MLP neurons of a small language model. Each row is named by its layer, matrix (gate and up: input weights) and neuron, and shows model dimensions 0-127. Each number is 500 + 40 x the weight over its row's rms, rounded and kept within 0 to 999. Numbers have three digits each. A neuron's up and down rows have the sign that makes its largest values positive.
After each neuron's rows, "fires after" lists the tokens most often just before its 100 highest values on Wikipedia text that the model never trained on.

L3.gate534:595578516475473450479517511443468503468521470405495554475434465449444485531425531517522460525492475483444452464541491535475477610500469472561499518486427502477504500447489483488504509530578520556519526578508542459530548514528468547477475506522516516515482521413480546542492479476497486477498483564574517535508474470471511481521520452440488529516431544525546452500460515507501501495523
L3.up534:538500459565472470518547472517477509478505494486552501508482506544521521502538511465515517481584402489502522542552494497552472446529468507506545545553526566446520465443480596434467459542563577598465497585512440472488613472565544537581547521473427477518461511527446495503515531518520535481435485468431446548511538508488484531493479518473490509482473506524463488492502468479539430504473
fires after: " V", " v", " B", "u", " L", "v"

L3.gate866:592486544534445511432514493548442423522461550478519496500458472535450531518460431445499421492486571440478504463527462468475508492551498476369572521498552516589524425549452498494547530493467523478509515517555527451479528538526467571473471515518463493469467486414457494446523436477499480479505466529423495469567512483506533484508537498529475531529464557524497463454456477452510469560568
L3.up866:466520474553490483553526467469526527513465460511470582516450478514522565500499477414482494516474538449569543409582530493467461487450417470493512507448442500518603499543511561484509508510435504520522473406496521445473474549478468505474493501524525460446464456508545535521518500519515473514534488430479493484543523543385481482528495518474551482516481497480552428539456520460493514515454
fires after: "l", "ul", " p", "ic", "as"

L9.gate927:480453464520447486452429429518504545579460564493530474486526470529533496489593465518477476555535398523539535500459501458508562471537607481451472506502529470555546525544508536492579511512502590498537459524493515477443517544489481583482476573472560525494521516498521431488480508498474491450522548441535513523493545494577541522455552493443477464533489477496471516551554450457553488479485
L9.up927:490519542533535462476504544527506515534496536496470451524490513485508439463520482530506438510576532494520433498521492450449483455596487444549573571512478462558547458497484538533481566543529551530547528491478524481547500575501546536482525533551500456583488456429459502484548483477507528500542520504630476557489430544465466542484539396504479525502548529525573423442477488508496509499492
fires after: "p", "m", "il", "w", "o"

L13.gate631:464517498474400568538472471550445486503517471494454546546544441494581497530531462502417476535522566512509534489487422503554545498479449469427549449493485495522512471516469461483602418422496412461526573488523567470475440514483504465487508436533493461506523514443475492513457523481517491532434471491477540454514542482524486524507557524478502502503453506552491483549474476468482580540432
L13.up631:470517526525548552467553518509455504527499448509525591419535429456542489526401514553495531461520422529415534499428568506507457438477482506526472550490537545520505465487509470500473496489483436500468526442451439504513423480501485505539505498556471473471445455410508524468474501476547526488504513612489487441535476510541416485518545481504471476502528545513521535543503540521473453538495
fires after: "l", "r", " a", " A", "ra", "-"

L11.gate198:543556474513526512510501498469544531545570450434458467503493460469501491526518511470460459529539452472589525514504472478472491443458522587471464552528518458440493516457470531475456541490590515475475556590594472529553567538507582507482416468469472511462494520438521457505500510523472530424517459533456460467372526584499492490493431468511456463498505529518493460515497438519594490553521
L11.up198:497486555480548542458502507482486525502516506493538450631525510409506475484538539479435519504469515508457529522502545428549554552523547450499501532507465486500464540535470515477495471479502561563530468565560511498491523490587474490477524507512474538533485430579451464522529500560520469532436532492491438472534508480525460472566475523591515523512586475556512441443432503511494505499438
fires after: " f", "ac", "ar", "t", "c", "er"

L3.gate119:487577463520507499475468466481515507543471538428515432563453511522414506592518469478536501461509475509381492473516473537581530590492526537521505469470461557497524517512520479531566479459564466516451510489546570440513487574522545492510434405456438566508490461497558421503455467530529504424510534538495464537468491512515468498483545518527380436442529474500473473505488507464511469505500
L3.up119:493549473457526493462506552503508518469481550442422514521507587536505503502467479474553499480500491413458453513489452480514548607488504530503542513531460505494493429494483546473538492506403461500425503474487514488479501557512603506542475513484545491532515490539525525512436495505463503502509589468483434474597533466428503498564565452515472484501573479559467499503511498469481542586503
fires after: "or", "O", " b", " B", "U", "B"

L3.gate163:430523462471479452504553491535509531534447531494526478459431518515447507542509496535494558522538525513499546451479516482442518493478502562571517525508495473618569457471512430486513493466452537511551387568498578487427460530557467590499529459428487521494433578499558536504464455510544483464496513517503538548453498571510476446542508482503505456462517495480500553521542487523536478476558
L3.up163:534403505463497439534531535547507489527446582507533513487459531411440490488539563538497559498528589595485543497503492577505523515472496510511485499488548433514507452473537447519472497491449507490520479532508521612451501472553500531493510429509494556429481543454583513475454478558551544515484525498468485514441479506473460481476478459467488527547473472469475578513497578546467436479553
fires after: " C", " D", "em", " K", ".", " M"

L9.gate613:499489457533493517473489494504448622545504541500464482565434500511521572509477501488537497476555517487537476508436433489574469469468498480563540473431476522486473480531444552491540414487470438563515468440568494501556457455525492512471447443445508473481526520472513475471527471541571508401482488525501504501435589515567459462501464526530484505459546522501447520537573506412498515531438
L9.up613:536595496465521475533475602560428571455523538417509470482560510449441534523439461487488436478544576452436566524483472431533488508509459494406467474545476523585523508517494425496469479538542501492527534538481487518513537511513538473511467404497517493540454461517486484455531519477528444459517493532575501464447510518545473499496488493506536475493441473530479510565551437514492416448496
fires after: "s", " S", " s", " d", " n", " D"

L11.gate190:456608494527542484481536501508474496518548477501492484571449498556551528545477461511454435521484496454409483537535457446517479536553472563549488531484474423478552491518465531499418508525501566509573508499558495474441463537540528469458512425524500426455489458503494499515521470490512506434486518478487553534449517535503510464522468526422461441462516406536469514530462478452522405437485
L11.up190:512548469533531473528510526514436529498561547496510481535425491529562525564549511512523498567552501484491479528504438515517485449538470577501554535390506457542568464541476541511444538491546504516474554566508426538448424484504586386443486504469473524480514535566535539456553509425464513480495511513456592491473469550557486496496426441460525499505461463490505484510437473520464506409484
fires after: " p", "ep", " P", " F", "est"

L3.gate569:544551459562466457549522504524550486447432494419555421550392514505518503552472477501463427501499534540468491523443496496439438504496500502519489551527492425448526508583456450474480488545496467516491513483475511526526451493457582423454458490526506510516465539468545557494534434479481484473489553604517461489553479565556447530529530530518469525485511489493450509504582491437490509447521
L3.up569:548557511537469493525509506508427533454408551440465429539521531490476453473501438524542515480458540490563485506441438505542588494505548462536533513514456499539471443577479471409543515462418516470511497457504517479436489526486574421448546552400517600534535467536440527443476432472509489507527572440511487553601495503506501483533519511465409465537542520502500501519527469449536458485508
fires after: " s", " p", " d", " P", " b", " B"

L5.gate499:443500394504495476468560420458495539491531434538542536574472485512540497476496499504483519546530424592451452560446496479536478533494476533534501511469550466492487527510494454516511448454465507535504528524522524479493495466509471568527421577485467515489493520501542504511502485443576443487442491528455461500537487471552535456492621473460472392473499449533489438481517462473480478444507
L5.up499:458480465556507494519584445460477503486460452509578503553525520539497500512539496493451515638540480514522456472435517505499527468539436519511560467491585439524447528524469456440549490462488503573491515479513499498475516482513468560529493623521491548567483529514449471489544548414516409520478463521428477495590427506523599558476587494438538466482496473454520498501524450504525556437475
fires after: " th", "in", " m", " v", " V", "h"

L18.gate539:509425466457506457461486540507538559526464451512508475502488425487475479500511490557484504457497558458497494483524515420510518563518540503515458484481444491453510527556424481601453493503421559547452562491541537469503454443487486539457423559477479510604536527456557477542535477523566535499440554461604501560549472569537515435565541442509444440516510523456495498499501522531571559497504
L18.up539:459561530419496469503537537509495451453520504493557484443533520443476458476499505497489467504540495505500504488544498489467482488532519449505496481466523518528458507564525439499504568467517420581467547492522536530541506556495517527454532535509510474497573512511516407553495575500556509493558471493538375490575455406518570508485515456468532536504565476520436534467503508537463562489535
fires after: "f", "o", " 2", "a", "un", "ro"

L9.gate616:415524486525545435510463506539508487543464456421517428482505486574472533600495482526478521498543496511475516523491468474495529552510569522501496496449519487493532479495474531520604442507539531456523513503484512479458528500623475467613483565518501537520495507459442520472438500501522479463484543568505545553496501568577531508501607523488480503480496456525494506481468490400591396485570
L9.up616:501437529490532400459411518527539553531457425498441507459513501498498425482527540509503412488578537461420521511574493530546521515484478517478525516494451556558512451550522437487451488513486474492517465541487511540542487503516451470510530433498443459484538480436508522493507493553497486503526488499588526574521533503486493531521617539398455558543511507526463569476591498564499412421528
fires after: " N", " B", " D", " n", " C", " K"

L21.gate669:542508516510451561523518557541542497456549495513528527520498519510503511474465436526466498547464545520491482573550480454426488495467570533505457531499590543507489478520433549544540565477497511536540490529529507527435572502523522557506475456457507548485452427492488415469512534509463552520518581518544486524468457485436508512534508500502445510471495577529557453540440478471536532477519
L21.up669:544554527473439491517475512457527517436503507445497478461469524434486497422531514506485429479536544538453529466557487450442492560517477398449526486472469440446510488452491478494536509536566514544527470515514502486492468506473437626582503560496485512456522536500478556495537565523494539483487488513439431457474443502469509459489444493537537495595512563539586464510463538616545560534539
fires after: "p", "c", " C", "r", " c", "ag"

L18.gate762:487533478483524440524465507537446530552595430524441600529486464509516516554452562607511512432510474542584551420532576449512452514518520562545517559510435424439510486511443509430449490472508460500518541475483489424514485510549534502457442533451495441544583471520472507514528485515500514540554443487499503463514445498508488486540537549525553515562480540457491450476542561489546502546494
L18.up762:552549508508476533606517546502501473528565472550458519485529503535520510505408523479524544549501475487520489444479459513480450532495502534500461541494514426465473480476490522544516473480519535502530499464442519535535519511512566444466516475477507396530543470528541567446517516467565481482553505526564521443506419510452518482553499500459489494575513424478452515470480502594471420458523
fires after: "et", "u", " T", "at", " H", " h"

L3.gate53:532561424599449533511465416449500591471508462461479504515480525547398513522546485457496498468519545519375527538568498529472417528485578516526513486521479496492503515471480505538470447476512502482452422547478504523527479562489573494534512417435473511553530555526543502465491451490523494519575514579474586556515551527527486547514529548514506556498542496539560512475463477437476525513527
L3.up53:538553513547501493551483576503481470439576454430485549491506521483541566459493491460524473492440506490463516455519587487491464506458486455514397511466490515568488406496483517460586496498463467567505473514518543484505507514430537445494491494552469507548581498525525539492443494459518499524440421490491494500516450493442454475514525449495493440461439557543485435504467503489493562536533
fires after: " b", " h", " B"

L3.gate388:535534497478425508479519504549464515541581517451500475490485529451448449497500508493462474522492459477431441545591539576493540654540530526495497478508492481493521441447451472571524484501545452557508457485478521446496491484560500494465517470521464455609483538474503512424499489456519520566465462547561514494482504511483503472561510520519451486498533507470539463473522464486534462488516
L3.up388:420496480528440507525464499513518541448550510473519551452517467478493476523513472545536456486593513395518548443595512617506435501511475461467429542532524551562591561492497485546477528560486488544468493480500488537538522519489490509553474421463516491528487488560551533460517495490481513561491439519486497543475494506465521467446474527459485478415486462489452461540538532495549518498507
fires after: " V", "v", " l", " v", " d", "l"

L11.gate203:559475485505474491518500434483487513493501552507489526590472442489529482496384503525473461516411528536531497485489535538523475489496479541530522542509458556484472452453507527512568448461530476429501537504438497473508528520516460463521508462490500500523534536461528479507493522517481452442424459524512558542466479498463548483503556506492483437510525525490542545476519544435556446532491
L11.up203:434421435456585450423525539507480512511513523546466461504546465471497484510492483474441507430458436565492540467475517467531388481505480507493446515483511503517516510484497446563549490541552548441517529541420503516543501547488539494483534598520456486457510491456469525442444450462551467510548545521517498440579524541576439449506505544474465497545527466459496500560496529470473423447483
fires after: "ra", " b", " m", " M", " h", "l"

L11.gate185:449559427549444519480480504456450543543518510487498484512488504498480445515496470491444373529520468528466505550564466479479504497547523512474437541588524468470546544531432502488438500517499493504464500456495590485495481570549537515429477467525464458486511432503587495475565544534475476488497520455517544464512480472467535477494465555493540439475474487568478544571505481494561453455535
L11.up185:425471466529503500535478522524446517479484511537505448417487488527456586564561580523487495461489457519585505510464444512486483507531506418503488545538472492524485437541543595574456494476528495452488436520482459514515567458498476539447509522481458535490450478521496527448519545501516423501489589476448486514457467450522546562509446417503503490566545485508464510480455445546521539500549
fires after: " e", " P", " E", "E", "ip", " F"

L14.gate830:445417545512516538520478471538468492474453455499551472511503493519491561463489549557487489504498560497448446536514543460483536548438434503511444466490552475450505558401498594539518514503546527560529489436557485526517527518508529429438496517508543468508464498469499467536478543469593535514449503454460407506496484502471536453498486475423587472521515460495454552469408487441467482451527
L14.up830:579415521474485495522485457518463468507508482564492520528465548441428442499527510557483495446471521498473485440578510533571479513513532472525515525476488521509472520503502436503419559482496558512425496506522509535606489499522544486487541533510511493443494482511514433454532437488514527483499499432555454531458560540491488548444429532455495497477439546497476566503513489500485484484540
fires after: "es", "t", "e", "i", "o"

L18.gate572:485563521423567461454526463554508551525466434502403530523494491507445509527515561562514499446512533502478554500554510506556551546469489506477437458506507486451503491513515536491470520496433501468491450498547568531425416511532577527483434563446546517502572512472508504411525485561516505479502512432576476482493500544468453491520498484494544487533454466503520535531570455484484491482474
L18.up572:584502487506467503507599545469584538511469515437539442488454515528523539499435512603517470491517498522515524488422475491526541480547489466488559437490532514542527475500514501479417497504485457460483458495565491509620574544488550488508443583461553441488486551541486507442499394504493494516481483477468550463549529572535445565466461507485478503489521526586517507428519510474503470484515
fires after: " d", " D", "t", " h", "on", "os"

L18.gate60:537476455526456480472506458535539522513514512517505454494536481606465475539540473584520491496503466523481473564530472465456537440500499488529471491440503413568521490458447482513549515459545597471579514537517514454476548569532413535504500487480531491506529434480566548500539438475546544480529532589544550579531565576515520472501508510431471452450522449501530462479471503488563460447529
L18.up60:516541530504444501520455543524504497557475541390496493550507475500491543491510508515471451501417379448468518510469474464529547479469510546503506506557536516539535465604510458528509505489533538494507525481397462522498417474450468453455530487568521453474472466545490553524484509525501503534574531512579527510546483540500492526447466452469508496524499465447528524479589525508570501492498
fires after: "p", "o", "m", " B", "y", " "

L11.gate128:478501474454575533508548476482495568521522505521559427516520508546428522471522483502396515471519527493503496557505522441501528461491518626515510497542537399487559478529505538476536511525484484526514527542451565453462523578570455459527455487508469518428574471407520504454501473491489437496463449513496522547543530569509540443498460524456529540520479502548512474410436485525551516530476
L11.up128:408534508524591499518479411555537501470534496505501476531467503519457509494525559543456567448507466509556421505463576518467483479539531538530526519480513519468522491606465511448566505475487484569544548507531502513471504492527466474534556519465496542510487547482485491540516512443556550456492517535470456498464547539534552570498383385450504527526473491530530543511534462504530477454484
fires after: "iv", "p", "m", "est", "am", "ct"

L5.gate906:523486509428538530501512509522429564482542466530438526520447519521529517527546541528503559535521463498539493572572518506494526482513546539548501495557561481509516540551483498527544486506576596573512535571493470486505480475455497536505459523426549476503457528538485497493511517432496443443518527544459500521498523505581507444469509527469530460461490506501497569444546475472556510489454
L5.up906:455506503475539497548466531544487524587480523509503524527497478527464532468503624461545492479581527487457442491501518497471478444449481475533579529458480447430537559451445489489471470510476512493445477464493514447576501443511547496521505561516604537497502483515543526511511434500492482510471525475489516579557516461439529489481459450536570453543569481531516473493544516448539544489518
fires after: " ", " R", " r", "–", "20", "o"

L13.gate108:469487510465505547479502503426525529520590459474507502504472473555521499511490555487441501476518443547511463498458491483533455523478484509491456494482513478438449513548529481488532419504531555482560527500487456388462475579507452483557472518432445497519466497519489512522494485469541545454522547439515445573499460521562555529524519510448478452529501560526570487464524523429481446497481
L13.up108:500437466472516508442498451423437463547517446511509532521510485499519548435555520544529483513463493556407595521492510544584570512474534455484517449568478401452587524464525508503500467486511478457566515426448537427500546535539473434486530510489576506553539525488517475460527480514512489526487504503461563599518481479543476510491505526539401442515464459527502548496530468491505581536517
fires after: "d", "ay", "ear", "al", "and", "th"

L13.gate709:523559435480414521460457487490371497494465407505516559462472501509499465578540470525470471492409512547482454502473494486492428549537397554557447535490561403500607537535462499522433539449486481562547518520542530506441484552496578478491472501465490453516532473482465493481474540438442496510434534427494595550549528461487490550483503468515527526497452477511480507555452531480487459518551
L13.up709:479480482447426453496491581510479416560489505556572451479478458517520491472502495477542481554613529541490491515519498471511501438517472504425489492496511465508463489510522508506528553468526523500552457560538461562482470513500549445523507488550523470457447558558439532479535444422480513458515512440522486530525514456442502561486550497486488516481533519474491512515392508537445581492519
fires after: " p", "ep", " P", " s", ")", " "

L9.gate391:496515481469553471512540560451492521476552508445446501476508476535573449546494503445461519443526421485489536485519514462500479475469531494483520566497492498525488560493542511427508455512521531527479465549500449519555476553527470578567484542453514525512536507491551472536468506524562501443539464538504433490510517481483444506488488458533508490517484530573514535525509525497556431502534
L9.up391:538474587503528470494456530555450495528487505549523460442532475523525493468513537467499459534603502496548463543502488450535558459580446490550510556536433434489477600497476530465453582542524508440516480512525499441559457446504431496495490548517491511477526508449458490531510531494451466486515512531501512526533534502464453536532548470524573473554492498562498499436500467504478577551511
fires after: "m", " r", " R", " f", "t", "l"

L18.gate234:503598476510601498471527416561452527510518452555514449612507480477518484544454505492461468539490515494519564562555450475545515526522537543476536528525553531518491506481502496529424499484517481498547495469519533480484464531532506521407494529451485536476506513497499505466577516466553509516520530512540603481517462544492514494481442501463497532452519551599454503501506502466596488468515
L18.up234:467456487493487406466500538525529529450508587483570535436404461469454514564487514494424523565488480485533510572552514451513526486460489480530445428441462381549484467471540496496481448545588586512463598574464516510491470499503501508448538552498516502498478496550453494473480522455519493513517479506587521578482495495495446481458480490459455461511513498452511435464467499479513506462452
fires after: " s", " p", "est", "ep", " ", " P"

L5.gate632:602558427557457508513379477543505524513542467524477524465477403502550513524485531484503529471544452466451585529549557524520486494482542505452454518463490559563448439461443567479511473550462582524571447456498541509531462514459447460515551462515558520518459550506545525492428539489512480471412526533500467542479480510472489525541481533512504489449490492483522474430518502458526458470480
L5.up632:470556482548486536537450508476581500479512511535546505503481471447463526556501463561498610497531557462507518515579512516477435500430497479524484515498469578456510554452556484527540548490558535544544517561446527497477525495459505537536485460522530461468512504438575471510498479476441486505562491528449473509440487506477596436462443560502460521449472472506501456487442420518425459458533
fires after: "===", " l", "l", "t", "v", " L"

L3.gate871:549524560509504494463507509497559515580494503504531545519418426522566524493498561524414484533487574542548421571511502506435440495446465516540563545566572477511486475483522539558497555476512482511543466573421495577491470526503547488494464421520518471457489497505528602497527526485457502514514445502529537455466521468559469498464451486474462560538503532457512559457475566512505502473523
L3.up871:503549462576536489456504554491455485518482517524461561531493436524515521434473525522482459529514438446552467476492483483440527421501437444529593528475473523452423480491443603523524436482502490479585450511444511477409472534509465569469492532481475463429513518476501562437539487454530484522473477501470466522557466483453441519498508444462489513514452489493524488446487454415511579478530
fires after: " th", "h", " H", " s", " m", "ec"

L9.gate797:461519432483535436499519467513483494409507396552473547456510512536453504544470500487489463492457525466413544528465463505478485563490469492489433510571582475457510572425477495547543385536524545446599445468494507486470502510531442546481555470464464529546508512492502494486399495512513526494466485514509505567464463507462534505484479524516549457464540463471510512466522428501490486443514
L9.up797:452523487476470537571541581477454493450524582491509474463499472531444515548480462453449514574446549505436466531441529468517469448549510470492485494513568509519474546523449492433582493441520585522550551552499502507489502472502500508458517467568479542500513503408547496465500509417477490548475493530488502580579459541509531489485507434456566483486495565472539503491478477524555479557388
fires after: "b", " f", " v", " B", " V", " st"

L13.gate411:429563466470531495498485509512538485503447475483493433506500472525499527488496462571395525480456476527501489542533458471552466526455426516552488493497571469528501533465464548535504453455414545572453487547564551468489448459528493494482473528521552509507534457513511495556575511472509486500467561490543446526468529547479498538597531462511509518477543536522489480498523498517500507511527
L13.up411:479545503480524482486496491555510532417516491570509474528494494490527422530477612540468502454492520489482487485488478552600532484567470502584530516462494533448431469509495441483492524543481497513534487523556451458542428521498472502524514549449534544451511492551481512522538512442567533488444524444444498476578541513470447529531439486478524488496493540584499556449556543469464498471460
fires after: "b", "ro", "t", "e", " d", "o"

L11.gate12:466547436475445534444497443469499472486497485436584471502520458513523542428483456427501435461452459550525513483536485427452517495469524556555543507495560463535484429483474521487533464479468463490549540513514567477458559508547506563481501489439506548420414459535472577474534464497451513475507461534494484513467517505461488517526460550513439522450553530543515459503480516505548465497466
L11.up12:431425442487495496437464535502486532464535453484481448548524555446537496442470561454510523482505473511509520466448488496486539445440519462489501489524512502547519498517516454485491515469519488510548483472552481545462513557463427510509493490453570574513446499484527596533502524456510494485557512473535465460413551550520471527506451520428492477604513498500577467490496534553461506458463
fires after: "c", " a", "f", "ag", "ap"

L3.gate640:504520457548468487391479586517527498518497492466393505507480493510467533478477444500520490529457544566469495461499451479472510454529456490452461505498519509495545495466550538449516578495512377491495421478573438441452500520491528443475485492529481501518525500545525459557533522484556473450452492458478467550461466479487487465465489486425459474516566430522510500532460536506444549486557
L3.up640:433557525472472507552575399452489498509437473469488514462494517525468573476517527590538491549541487482385529497472495480489557540506488509558574445480543541460498486471539451518377457477499536572472405511484574547549475464488529459519464491531517531468476556484470522478513490485517522558452531515491509425444467509521506483502442492502555513520543544504478531494493548449487467466498
fires after: " pl", " re", "ar", "e", "ter", " N"

L3.gate444:528518471439457473484445512453545523486462487477513479493559550506522523523436471482499421522459459534430516592455495526504483584564573503487535521462451452507463489496497537451573538453503532464570522507491477475473513532568553468555492536454463516569507474612521463446459472536516500472499499494536548506531580538576569510463472531477470537502513454511454544425516516524517450422520
L3.up444:458501494481532476511621404529536542520449446546536444523506479542483433577528420522482546491491490481520456458608486519506478565473439528517553478463463508487526449526482496508434460511487550479478513481473499506493489571549532447484450509542562433497488523569541585468529491464408485504547543530598457542497504502541504520523447503508470570533466394489518549521501540533527514471568
fires after: "ro", "b", " m", " B", " n", " N"

L11.gate127:501464473503447426535549411473490556484533481588493504442471488506499564509505532452500493436522505469507466497517601449514475473486426516569497522599455412453478480434539529546481466459492490563507506496480542403563497516492552490509418461463485533537563512501565475472533525503511476508518443498472504474547537521515377441452541454474475525479510498521433443511493533514505501546538
L11.up127:564474418468441596513519489508497489497560504418486549506600523407506484508479471499483434516481467474488505464494497534517463430556485499498504488475543437505513533500507511504530512527468488480524511470424516476482523554482543436510552500432490523506556579559477500474460469510493466498507524561523504473528510526451450480493463417457489525549515516490477470477476538534554518497472
fires after: " h", " H", "h", " s", " a", "H"

L14.gate73:479522430514493558520584513494520504527551452436475485525487471583456484514506492455550463460551410419495439555592435434486537508522527535539504471517567407559480436503527506480548444512511520530523530516462470470469550541552416447519451459427466522552492498470476460501478454480561499518525541446538491521482525552489542475534538513461485486435503525567480473515487489411496444490541
L14.up73:480438465466403500500501505449503512487482474463477517493523523509468479534495476618548487523467470484473575540492444462505460470543555536544484504465449527508447414462513471445475482527502514446494403433464535414490466435466491504447515513493440486582449520509527515494498500541493495489492590505475555518530517515541543412425516542562477481472543504530483538488578473475508501451494
fires after: "d", "ew", "/", "end", "and"

L9.gate381:502505501476503554567535500465542550547484492532499456523444501548572494488460428472496473515602534509488529496522557486450455518431470546477435463535514528500597549503522591491465477524546547530475447555473527449537558589480527488535424504450502537476416462470523494580507485483499477522400462518503494546440502453465488442465555538484526472511485480578541491443518513503511483600456
L9.up381:457511516521492508464447518488573564497490483421520560569481487482506464469510541507441553460469475445465482525447453527538442501580534486509559474438501494405434528496491463513452543470438406489484505518513480511466601505487518539493461528411463533513474504508588505561460515480497460497491583461508472379540577489509563540529469503478564524478475513485506570427513504526547514483463
fires after: "am", "a", "t", "im", "at", "iv"

L13.gate223:435492437393549511439504433530511515517513523477473501420507477609536527506501531453532494521550475543485495511426514525487501428474503502488450611467526544542487490503543488501464473454499477486560437469508550459465542480544469490464473471454498529477507573572517519472507539527489481469510518545535513540553546499507477474509484541463461508553566405465499532387476507519576469497489
L13.up223:406460440419523504488541512540557528491575455505497512448506525487483546551535499517495476474592426463535483496554480528484503488488463427445465525513526477532543503575526436489485494554469499548510474477547457514461527476549415491477555503491455467567523534470549448470506518450508575478472505478530472540437539535503554506509478395522468604619465457506516513442593493504517477474507
fires after: "th", "m", "art", "g", "est", " st"

L5.gate733:472505464461465522476493457563485468516536531496489481452440470497498466492496514530474568554444511552463505492492491476485493537467535492476317522462524503449484530464500473556601438463518573537522501508593520460502533551499459541482446519519508504386518559429445517516478476449531470502478491577539510541495569514540510434496520479489509514517487533550501423500472545480411534522492
L5.up733:538512552483549443508547514542560457468434553519530494360513516559455571589454413524445509481479477480478472489489480469490582515454445504508504550537528466460448505502508429552513522518488543527506521435572487517514501500493517537465500416519473496504475478514496423514535487540528449538538458515450488436521525490493560469483482443441498436494455533497468439544501431511491462508422
fires after: "r", " B", "ed", "A", "ch"

L20.gate544:521537484498512439457471480524511540476533485448556533583427454496562590539533473555442453545493467450428538557533466513520494541564535480497460465487502470488539530521407503526556556471507510525482471521519456460413479540518558470530463509559525519480498433375530490544459480482525485469502517521509571566581517541495546498570532472510548499491545479536459422520501504517493501475496
L20.up544:514564481511571471515521445521424500513466429502513492479421477502491534500585533498517566517479423575475473476524508508436470564539503518496420571431554467513482506508565482411477530533556517504517500536502535549468450498463625394515466529397525516500474527506467382525480444459518570454473505523462498520539455472466512473509504502527523500481543493456441484515493493503487561543503
fires after: " |", "ep", " p", " P", " "

L3.gate58:553443507471459513488457526459496541476534512484443508460530517486552542465458533412445419560456452470473459502498444521459447542510536504550496567583478415471550511525479581440456531554523509528469439499504500576474498550567468511535515444554475427532494524502542557547532423513490542461508490555504479508526536568506424442501506442490503475496513483567449507509463525541502442540553
L3.up58:544504518581596557501505539466591497610567534518566561503445489570538521429439472543482398503540572485539501537515557518413494513447480449523594481508566480498493475480507471510487491490492519570483486480493520508511546479538519504480467494537522453517454505463502517481474468402512535542542484514568494504520450464536480499511533472506453528440498475466502496469471571506553500529471
fires after: " s", " h"

L13.gate178:484501481526500455495503447493555514548473452432529513453430487521494531442468500524423520468506509520524461516456467479441531539393551488571496503473501525509442392483549494535463489493522532529482518450504499519589555562529524508530479414525437454555487552450457534525563456503568444508498506590508511521439502464544481457493445491547479453407540460516498491461514431518477492479476
L13.up178:508573502538535553494450530560492481480477494449517541394564536509499528498370445523454496555539542498480518478537493567519496512502525483482417460533504478515460500516451513463511488505542570548534609492527500478555508464491458611460522467514493410525529554490471509537451531521513517518465526468474552493459514414574540554424512537526476444554484501600553510522543483455455471498522
fires after: "s", "is", " d", "d", " as"

L5.gate89:490505458558458483489500505482422483438538494398463481505574548479452508450448476513514411434438584450520517480516471447502513567523489507463487468493550511502505471560515538472467525575429519498466504453569506514504547593501489522482472432510399509497498538450495514449467540432462499491491512409420465492539487448475533493605545462515476503489528468523446524483443516491425513488530
L5.up89:549478433522494578475483518503502505492579499478560487467471557527471484436466450463502520581502516443494506507497535484572495503428544482515534476495475545471492439448522481484528506445604612516446561519509486501465491511517467477535446559529432550546460478439430549532484543513514487460506530459495507496473428526532580516508482503437533477473550485414452535429509461526513523524490
fires after: "on", "an", "ir", "ric", "ec"

L3.gate860:626480525515434444455523501507486495452501440508537472509483476489506528503473491549502430441505512450512480496522365525509444547513516486462494469512563509538576488512486540497481493528537482517426501539499525553516499465508537450496499479593485484466460509464416535521527466564490488482547476555509396484495482522540522486529532523413502566563407442438484479469547495546564548507562
L3.up860:510575511553510543555559480496457460507509449500552490458431486553571645560487557474470455583483471515521476435546497505464468507409454520531579521506539507551467497409439450509456511521524497583449523474430499472496488475540490550475457506582435503473474505532501573452508503475519508527519461568530502526499474575506412487501509476523490519464456479494505416506495457450494522497499
fires after: " s", " p", " P"